From a checkpoint of a small transformer trained on Wikipedia: vocabulary 18373, 440M tokens.
MLP neurons of a small language model. Each row is named by its layer, matrix (down: output weights) and neuron, and shows model dimensions 16-207. Each number is 128 + 24 x the weight over its row's rms, rounded and kept within 0 to 255. Numbers have three digits each.
After each neuron's rows, "fires before" lists the tokens most often just after its 100 highest values on Wikipedia text that the model never trained on.

L6.down590:111112149120146142153121145145111141155130136143147146141095144102163117161130149139140101149113099140126084129109132148133113078147129121152112091093161120112174168117148131136067165139119099160113145134149095119182169126149194153095128117112141078121117197119122124116140106132184108109172128134112093186123120105112113105152136149136150119170121150141136146161134116116100131101108148134140124117153071131100149134132148148080103120113137130131073131130132109149122091138120152165114100126130141114159097144162109139143163144142114126157118094125093135148152152161140131120
fires before: "0", "1", "2"

L2.down535:136135144125114098129126157131137194112097112100097076114158175145129127142095117098172155146155098102141108136115136123147105101092116137123116136143090134117126118115144130065139147137107132135113118130139150125214127137174140108123125141112106111119100122106129098112114123161083110111163149104068098102152153125112141169131135142130116099102093164097140142132141112151161122151156149163101130138160131106146185131121113151100085143156111127132134121103094105175120134129149137121115166132137151133138111152121173133140083114136192144152140091098139166114125093140118164138
fires before: " ", "9", "8", " |", "7"

L5.down955:163125114118143121134113143194161170121144107107104112179100201102183148130077115150131119134123109119123097109074144121120159100159140159107091128131097128149115161142174128135127086093114127162131142141146163129097138140197173079097118126132128102084143120115165094106120154111125129132152107102135168129117148075136129107176148125126124134135115125175144124095129090115135123088105108096089121104166119153159123149182124120084118126123131117146099133112124091144130129136153162139141136088116101138138144114121147148128129088138139129167140132116124140125160149128086090126
fires before: "0", "4", "6", "3", "1", "5"

L5.down151:146118183110143134112078102119125135147134152157136123123138161110139151123113057162093124145112116128127101127132147140137130138146126153090138092157131116096146129117119170142123126144113125114134159137154129131255130115092124139140093141132171145155082118153102131155130115091128118132166098121122079106087137149096118124112137113096167142142134113100072115126112139127110158122128113148130140112142161167133150117138145157124169126107148135167144161172132119140120095150068126140097129142141109091136137144156083140116101145162147087086091113114160070142142138078123127124
fires before: "|", " |", "%", "3"

L6.down828:115124142085165078178128129187114121119116166128142154124127107128120109145129149125105178125175082103163106141115101134132119111099084151086139090150116168156142086139122166094100124112199138166097144143156112136176110076075152138116147116088138096133087158142113140107112105107181122124101141146102126137126105123119129144115157160146158125149110133153145093129138126136154120097125136148128084128127068138146152166145123123101061149123125102136139145101125167138158105130126138131145193105106096083112131082131121137144197121110152163116160104166116102124146167137124132136
fires before: "0", "1", "2"

L5.down1301:102117118096114131147114121121140129133131127118127167113106120143157063132107164089117131126121153137112110102125166158103117143115140149123105097124116138130134092124111093144116144159118117131122121142102112122101184065178163139084106125128096116136144136099119106153129097131171082118133149136122127145123105123149130112154171166103140136146164128117107142128117123113115141074154163106090096154203150112116153123112097169095116108121157086157116126133156138133098126119141136116091126125169149110145145104128109109121155133129124137092093158080120126125154129169112143130
fires before: "0", "1", "2"

L5.down1220:144138132164114130145150124125123116092144069128132105100125087086135125109126095101123137108157137163122131098150118111141121156082141148100123112120126101137167141155134064151190131132100144134111132117135148124142111140116123129150120114131167143131165126144104079127161145127136138120112142147127067089079146155125076160081154147143131124134107134142132122104189150143125152110140145129115101140160141108154107154095146129107120096107150106098132147109180169128149130103098124136145129159125126114128086155168124113116131165152103113079119113140097100132164139099105092124
fires before: "0", "5", "7", "9", "1", "6"

L5.down435:110136140136131104121100110145139157086152154088107120136123159140124125169123107087120126100124111140134156114163125099150135124112119139133159144138130127104145179115089074143105125170128138119136138127170117114122161107176139125148130147092123119135145140148105127154163109162140151106160130113130108124147173114138147125146152142122138135108118115124133121115134136099129142175118166158128117120133075111155097143153098130105106112151107085075125115085086102116107166125096142123115141178111119123091085163197114115119144130143120084123147068128087090192161143121129142106
fires before: " |", ";", "0", "1", ","

L5.down1037:116159185126116120143097163140073133113152130138122185144116114108144130148155129133118103129138094144167103137121106123114178148114156107133136128087110125129140126114144125146162116114145120134107145132180135134100146113103131107106156120106135177078102131102113129148157120126107102180113095116121100104139136129131154174103093133153145099126104134112136112110177110134144149166127142136144136106128121083137134130111137145166100097139126159094156133126088117163127148067115126137139160116143116182171092126143126136135135123149110140117126115149050115112126127115125112152
fires before: "9", "8", "6", "5"

L5.down894:090099123110139183134133127147097148117059083134150109149117131158121108107093126112147122108134128151127127154119149133134149137075125149135100123152127111161104095151110151112154102093082130105172159121154153130233112140096098132116154136161153115152096125165105139129099059100097133115206136111123102116140117123102143154103087123089091112118097125089155098137097149138132154118175109106125136101152133106120162111114136155140114080151142116136161125145123139107153125146093145092115123142118154174099133139163139091129107132138148103157092124123086133098119123163144173135
fires before: " |", "."

L6.down1421:123107134147162171128099158148108162093173133158122127098172127107149176136092121097082127155153129116119119140117121164156110125060125131136104104136143099168127121124132110150126143121135144146106085145123146122136134153115154141143082082120158160104123145101130175190167147130166182139158094133138131093131146135135115126137143128153142112094138133135161112134143109107133160152162134139148126170108096133122139136148148094109079156088100105082146085156128135128120143080114117099129152116109132159091106134142104127117092134127143150117136158098144091136190144126140103133
fires before: "0", "9", "1", "2", "5"

L6.down1530:148133144139104117153127091150175186126096088120132124138140144099166141166115133099124182119129121132112184154143125154160128163098143133090121116119114139152157127134168117154147141129153116095120111120146132141196116083078148115051106130139158115144182146144108087105125127143140123099138116103116139136124174132092103131170144168130089100155118157168083147127147126169143114169131139137095151131143132113166152137095103148103142089149170136168109130122152137102175174140125148112108122131144125141101133109091109121130133102125124111111083149119134122160143114097104116143
fires before: "5", "man", "7", "6", "4"

L6.down1112:108079150101134100122133131142121151131143129125106098143163152148159117130084130161165126114139097168135139124113108164171096107124107138084164123098140132159124131060134129141110143110094151154102143148130126156127085152158182099117126157131132142126112160120140080129123158087131145070147119117106104122076119138087156098142100160158141097141139177132103114124135128105146167120144121134116141158081117136125130152142111110118121150092122062116092111125118118097127138148095158107109125118123120081146111145127114157127134134165138148132136142108108124116128126090103077081
fires before: "9", "0", "8", "3", "4"